From a checkpoint of a small transformer trained on Wikipedia.
Architecture: LayerNorm before each block, learned positions, biases, tied embeddings, normalized queries and keys.
Training: a variant of Adam for these matrices, 546M tokens, 12004 steps.
MLP neurons of a small language model. Each row is named by its layer, matrix (down: output weights) and neuron, and shows model dimensions 0-191. Each number is 128 + 24 x the weight over its row's rms, rounded and kept within 0 to 255. Numbers have three digits each.
After each neuron's rows, "raises" lists the tokens whose logits its output raises most directly, leaving later layers aside.

L6.down349:142144135125154105110122125073138105085118112129108108132112168115084119094132142129143100135111126157104119143106078137092125126141124139129117106122114116114103104156093131112146116139131118082101109080130138074098095131146092133109120127132117108130115084117111155101155050127115153109129136112140124148152166136110149139161116138082146177112120131078121143098105151130102135115122141110121129132121173100115129106106115144100081113132172151143077157101079118132176097115131098117170085111122167092129111086161111117117100125123107095175131106099123141133098095123163117148
raises: "ive", "ives", "ize", "ign", "ship"

L9.down734:126115139135166140100083166122125138118142131146154155108151107126125255146105134125145150159093082139160132165120150121110109107145147103114148120161136091146135163132160125115126121157149126132130112135132170147141122133118131145141141152141151126111139110109134136121127130097155091110165130143109086130122140114088087117095126148102043132141108120166140104098137141119105129138147141126119104118138098159120128132107137146153085118125151164117118134101061126096125100147095121122141100190109085120112119130120114132168098125140134103123084160114131167140120126126152129116
raises: "ered", "ers", "ering", "er", "under"

L9.down55:152127136088115108107134123149088109097147121140122134106116142129130164117141144168147159127148141140144155091110095092103174103129105102109100117114124124114180131124106170123146084126101098086149125161158114112162116105095149184124159106129153133133119123120107111111107167110136159127074101129103117138109120143171144113128195134086129127158147152137143122123148165175171147095122122151106126139101138082141153087154118122129102110104186118127146120102136111197139133153114114133156147119090123115130128122127094111178143121109122121135085132152131122084109119125179150135
raises: "ll", "ever", "nd", "len", "ls"

L9.down653:135130137114118105177104157133102134101116098142126130103120153131116169138123139118166119133120118135162123127096138123131143148135169124133113203128090119120119118125167093159129139120100092141146104119093102154084103121098150085123181178169133113171094114151134138134151115137130115098109144143143136127174096134104161138151113107152161149112133164107166120120107140179130115136112106145148112103120119063181137121099154115154161118164114093127089099145128144129089095112073144136126131157128135098116138166131112139143123148179106091129107136113126098169128131153109155170
raises: "rd", "re", "me", "ir", "ract"

L3.down526:138137131141170118111161114165143156143088130105123127143094111145135124144129136100175110123107154091127161110130130103106131122127144119126122091156087146146152136121139115074081144126164080134115140133129128099147126135096147157133118132141118117126131111158111094183143096109113130110104068155109088094133103093160154135079147111119177112090139104131135107131159087138144149164120142170146111148167187094154123107131134132124173143157110146127097116111128124111133154146165094128159139121141090154113131113061148174115147151140120151114153136125109128091122106099180153121
raises: "less", "ments", "maker", "ment", "d"

L3.down369:104126137102143175112133150160145120154048119109126128127135133142092153113119082138148155127134145080136126123127122104156152085125158114112097184130109146142140142151138094167123100131173145134147115145114136133136098161101120133123126098109099137100137082102120144150150134142132131116126134152128147108129140136162175149109113110118141114121155118114129159174130099122106118117124108121128088121096138139166150118127107095104061142139122087150190173133121157088139118115157107105146131174114095130100116114104077069168173127176142114146150120140138107151119122107090143110
raises: "ric", "ria", "rist", "rin", "rd"

L9.down669:135137125145171167106110148125082117080069135138135182149147135160130211117150152118180197140154120151150100087095108138090134132135099116164123164173119123123141143131136104129134171127102120102120124126132137124117156138125104152144142103134137105147120129121115151147152159105134133122148133129135139146103120064117127110153080132145120111140169135129103141106128155127118131146123132106119151116142162115116139118115121152099134067106126149151104159123119082118123122147116153154120142159132118134113152088094103087182133169123133146103115129085080101084092155122129137127
raises: "t", "y", "ts", "ce", "l"

L9.down488:123145119120111141088158121140119122121173139111115095151074109104126183126145123132122129105112144133144138149149123113105115114139101139161100117114131132104146158141070102132138177125123133106082115135118111168144126101156164062123118145136140092133131119122176118079127096089137105189165148173138126158102173119086115114105082134168110137125136095116117128145099122119153143155166126167128121123136099159117156127117146102111182158114124116141128106129152085151130144165062123118130093171145141133138133126135137175119132098124145107114137093169158092135134141137131136101
raises: "amo", "aha", "asa", "ame", "ag"